config = dict(
    n_layer=13,
    d_model=160,
    n_head=2,
    n_kv_head=2,
    head_dim=64,
    d_mlp=640,
    vocab_size=4096,
    activation='tanh_gelu',
    norm='layernorm',
    norm_place='pre',
    norm_eps=1e-06,
    positions='learned',
    qk_norm=False,
    attn_scale=0.125,
    bias='all',
    tie_embeddings=True,
    parallel_block=False,
    init='normal',
    init_std_qkv=0.0268,
    init_std_o=0.00525,
    init_std_up=0.0268,
    init_std_down=0.00525,
    init_out_by_depth=True,
    optimizer='adam_variant',
    lr=0.00145,
    lr_mult_up=1.45,
    beta1=0.9,
    lr_head=0.00626,
    grad_clip=0.5,
    warmup_steps=205,
    schedule='wsd',
    decay_fraction=1.0,
    decay_shape='linear',
    final_lr_fraction=0.1,
    batch_tokens=32768,
    seq_len=256,
    doc_mask=True,
    train_tokens=173400000,
    steps=5292,
    dataset='wikipedia_en',
)
MLP neurons of a small language model. Each row is named by its layer, matrix (up: input weights) and neuron, and shows model dimensions 0-95. Each number is 128 + 24 x the weight over its row's rms, rounded and kept within 0 to 255. Numbers have three digits each.
After each neuron's rows, "fires in" lists the words (lower case) most often at its 100 highest values on Wikipedia text that the model never trained on.

L2.up417:114165129113114109162132138133106102121087126137076115149150166140133169099094137099092138130179123083160118172148118099147077096140123146089105120135119107113128096167121117108132120142128127151110149094106138131123126115091188094119172075170126152112145119130125158097075120120107104156
fires in: "was", "is", "by", "became", "are", "being"

L4.up189:137140107138133110157151164121112085121099124134101171121184142146136160122119147118135167105153124136104128135119145081123089137112138150161137121087090138169090069125125131128118108160139163119104130115094110135153139112112160110125124126120119110165121096118108147101168137140096134134
fires in: "s"

L2.up445:133122115134102119136092107156107126115128147130112128101135111134160082144148087118112125146165146128134139183128085111087135144136082111122118129167182138122099130125103137145140136115088174125143105166118107120135107119122143079150122125122124138151109123086102102151112105086112129131
fires in: "united", "advanced"

L2.up202:148147140153111123096119116131125133114130135145105077132145157116105168060112123148131114114106163114171134117135108147145090108129099125094142115145105100170151102122134168135131107099155128125144138086117138125172126111116125127106149157167131117130136125128108137130102116153116079138
fires in: "be", "more", "less", "red", "become"

L4.up300:140128120145118123136133161095098155131095100124085127115159121127120156146148131159138136140137125131139154110130151097122132132128110141105130190118105113143133099128120176115145147096133117139138176144123120107168163148132102092138092127136148110157097154158109143129077061123116141153
fires in: "born", "date", "years", "according", "months", "it"

L2.up255:151124122126123131128137113150109055127101126142136139112172102146099149084093124126128145130159136116133111155132138116117103100131128203106126121145129123124164142150113118130098126101117112161165126104117147145136173114123101108085137093161139153104128089115101125081086164163148124147
fires in: "as", "become", "asian"

L10.up334:128173085088079126122090094149123125100122093108112098169117116164127114111108090160104116125141143134143114134163115060122152145135097171122143125126106133159128105107105137066142103115134131158108134138150122113125100152136142107119130099123134128138132136118103111135121130163147140165
fires in: "not", "that", "same", "his", "this", "second"

L8.up553:101127120103076109129141116109101126143113154183137174161131147151163121089163133150126120105147104117131149135105150037111114111136126153106119121116113166151104114103116160133108091121150133116141115111050128119104101157113147127123158129103144143138129102161127139090187120107115132124
fires in: "his", "mayor", "younger"

L6.up47:146135114170124163122115134141144118116122144124161102074166126143090138131100100171122156145148109107141164120113131111123120145155132133145128243112114130161145143132091139114163158198117095155138137150105112149165122138180112121124143121096109138128122111127137179114145106146105138094
fires in: "such", "known", "only", "that"

L4.up639:130127146178136151112110128137134119119154093122149155105160139146146144162164082129124135086145142123135106182141136107140086170152085086163115148150131120147106124138130148159145129114104171151122144089119154104140114127120093108130113122146129105161088114127101113126093175112120117140
fires in: "united", "release", "human", "best", "website"

L4.up295:180134134175119108174113112135106147119066122133136159107170123148103160118090118095128171103161141093108100146110121097113104130123148116112145132146112088111131084149122123089094059145160157131117126131137100154125130143103159132124178150150111133184141153124132132126134142084133083164
fires in: "s", "professional", "year", "finished"

L4.up424:138178141123105130148151124135133164119147164173100132108142165122126144146129159083158140077142078101134113076087130110116095150161153151094108171165118135173136132171135156170105087115097147132133121105157129111132135132097133142153136082100131133120152141124124137095137164110113140138
fires in: "of", "a", "serbian", "croatian"

L2.up284:129162152124164116121112147159151105106111128139130109116129115156118152061076085130148152119167170162122111137089107094119108126114112140171104157155121146152105120125126148123100137114117105154115153088124101138164124104114094082131146145147123132136161148123109146088096103130152130140
fires in: "it", "they", "she", "he"

L2.up83:145140148103098111129135119134109070114122107129108123088148130145100154121136155128154126137089146102101193099141077118127121106107147153145130119126156120111075154124124141159103128096149184142135115143155095153173154157114125129120087160117110108146107139099118191073143131165152126145
fires in: "division", "republic", "army", "units", "groups", "conditions"

L4.up528:120104099090098079160128094149151107099140141148109146157109096144122137114145141111121151152123125140118124153135145098122103109164108185104118153133123127101091105138104125085120160126128106152120077086109136120212122095106157114122114135147101138128152138154131160171144151147100093132
fires in: "at", "under", "by"

L10.up128:166167149137133129157159152138131135115093142126157108106127138144119155106080119072115110151119152118099121157129136143127099105117138150117081107133149081124124117133133161070102106130127139162101162107132153139144166110092084121144125149147108155105160154121131095088118103134105138169
fires in: "at", "was", "is"

L6.up233:150135102139151122153079137104148160141127110162114136131108160088103167161149150109114147121149143142073149122121106086097133113113084132164109078151135120160112109119153123100099069128121091109104148151141120149116102133143119128127115105145154150120148118125057146126086112145086112085
fires in: "born", "life", "there", "married", "it"

L4.up501:191149124148094123103067130107147125115134125154125171143114169141148099115103120123133156096146128160127135100093123078105106125130138140119129134120093131166140083131101164148151084149101180115149110108108121146133120159093137102100122166125082161176124100143112157141130150084100087125
fires in: "s", "first", "other", "original", "no", "national"

L6.up594:124138130136119102195117116132144154097094156120143148129134124158154139135136114114100133143139108122095141138125118101092132121129165139106090131137146126125110091161136109097155127129142123135124161141126126167140090140100164069091184135152099137171108128140099076159125166097087124149
fires in: "at", "of", "attended", "from", "regime", "regional"

L6.up149:105148085087114092135160133129109113146125126116122114133129143140170103128115146117104143155106129119108139106083110150126162121162109122098093126149107127122123166161112183141152110120110125146175152076120081123164133136081103110081124160178105125153131129146139142171149121128096088142
fires in: "of", "all", "and", "kazakhstan", "from"

L8.up143:103143086096116142088114149131119134120123155151111123176157111138144112145152184095140168101131149134107193156138085106115117147152125153112126127119130136147088137103121150140157096128144133114140104130085124104159146137148139084094119111159096102098104131151098144142147100134050189152
fires in: "and"

L4.up354:145157118126129122182127123116136131105096165097099118107132100134124134122086106160134137132178104129109144166146144128079137138128130143084127115143157145135092116134135132112145166158140131108110066106117119116134161178155133113077094129170132113135107085129107146107099122139097107137
fires in: "by", "but", "thus", "where"

L6.up472:124137108149115154144097150123123108136140150163125130139112120129113153126161159175135122072081125106089142103111095135116160120140161143142108144126154116130145103120148150151093126122160158140137092127096091150126118173132113115058130103140111092158079138128125142142093147163119132125
fires in: "two", "one", "three", "painting", "four", "single"

L6.up241:180138130113102153124121118143142141123127153120118075167129123133130122063105126139156126099111151115125138114141113105116115095118127143117121135136098120059148121154110132143166140099123129138127123158108113119172142149118151157137092144134102081110163143126134161116122137133140100125
fires in: "be", "pen", "segment"

L2.up491:159095094176099065133097151118151137105099135131142073100085101152119113106149150141098125133137123065134146113099127090104141147124130083116131120153143121134134102130084132160099066139161154155142144119109097173152111136114156134128107115154139124146114112121096135140129117097134125159
fires in: "life", "these", "military", "family", "those"

L2.up473:182152126105118165125140145131144126096121129132162164136146108108128142137135126148157180164096135054127138113098105128131099131149125122145138137131114112108102121134115120103071122132122159134113129070130106127140130159113172124140153174147120144163129147121145108112190176120136122134
fires in: "from", "by", "during"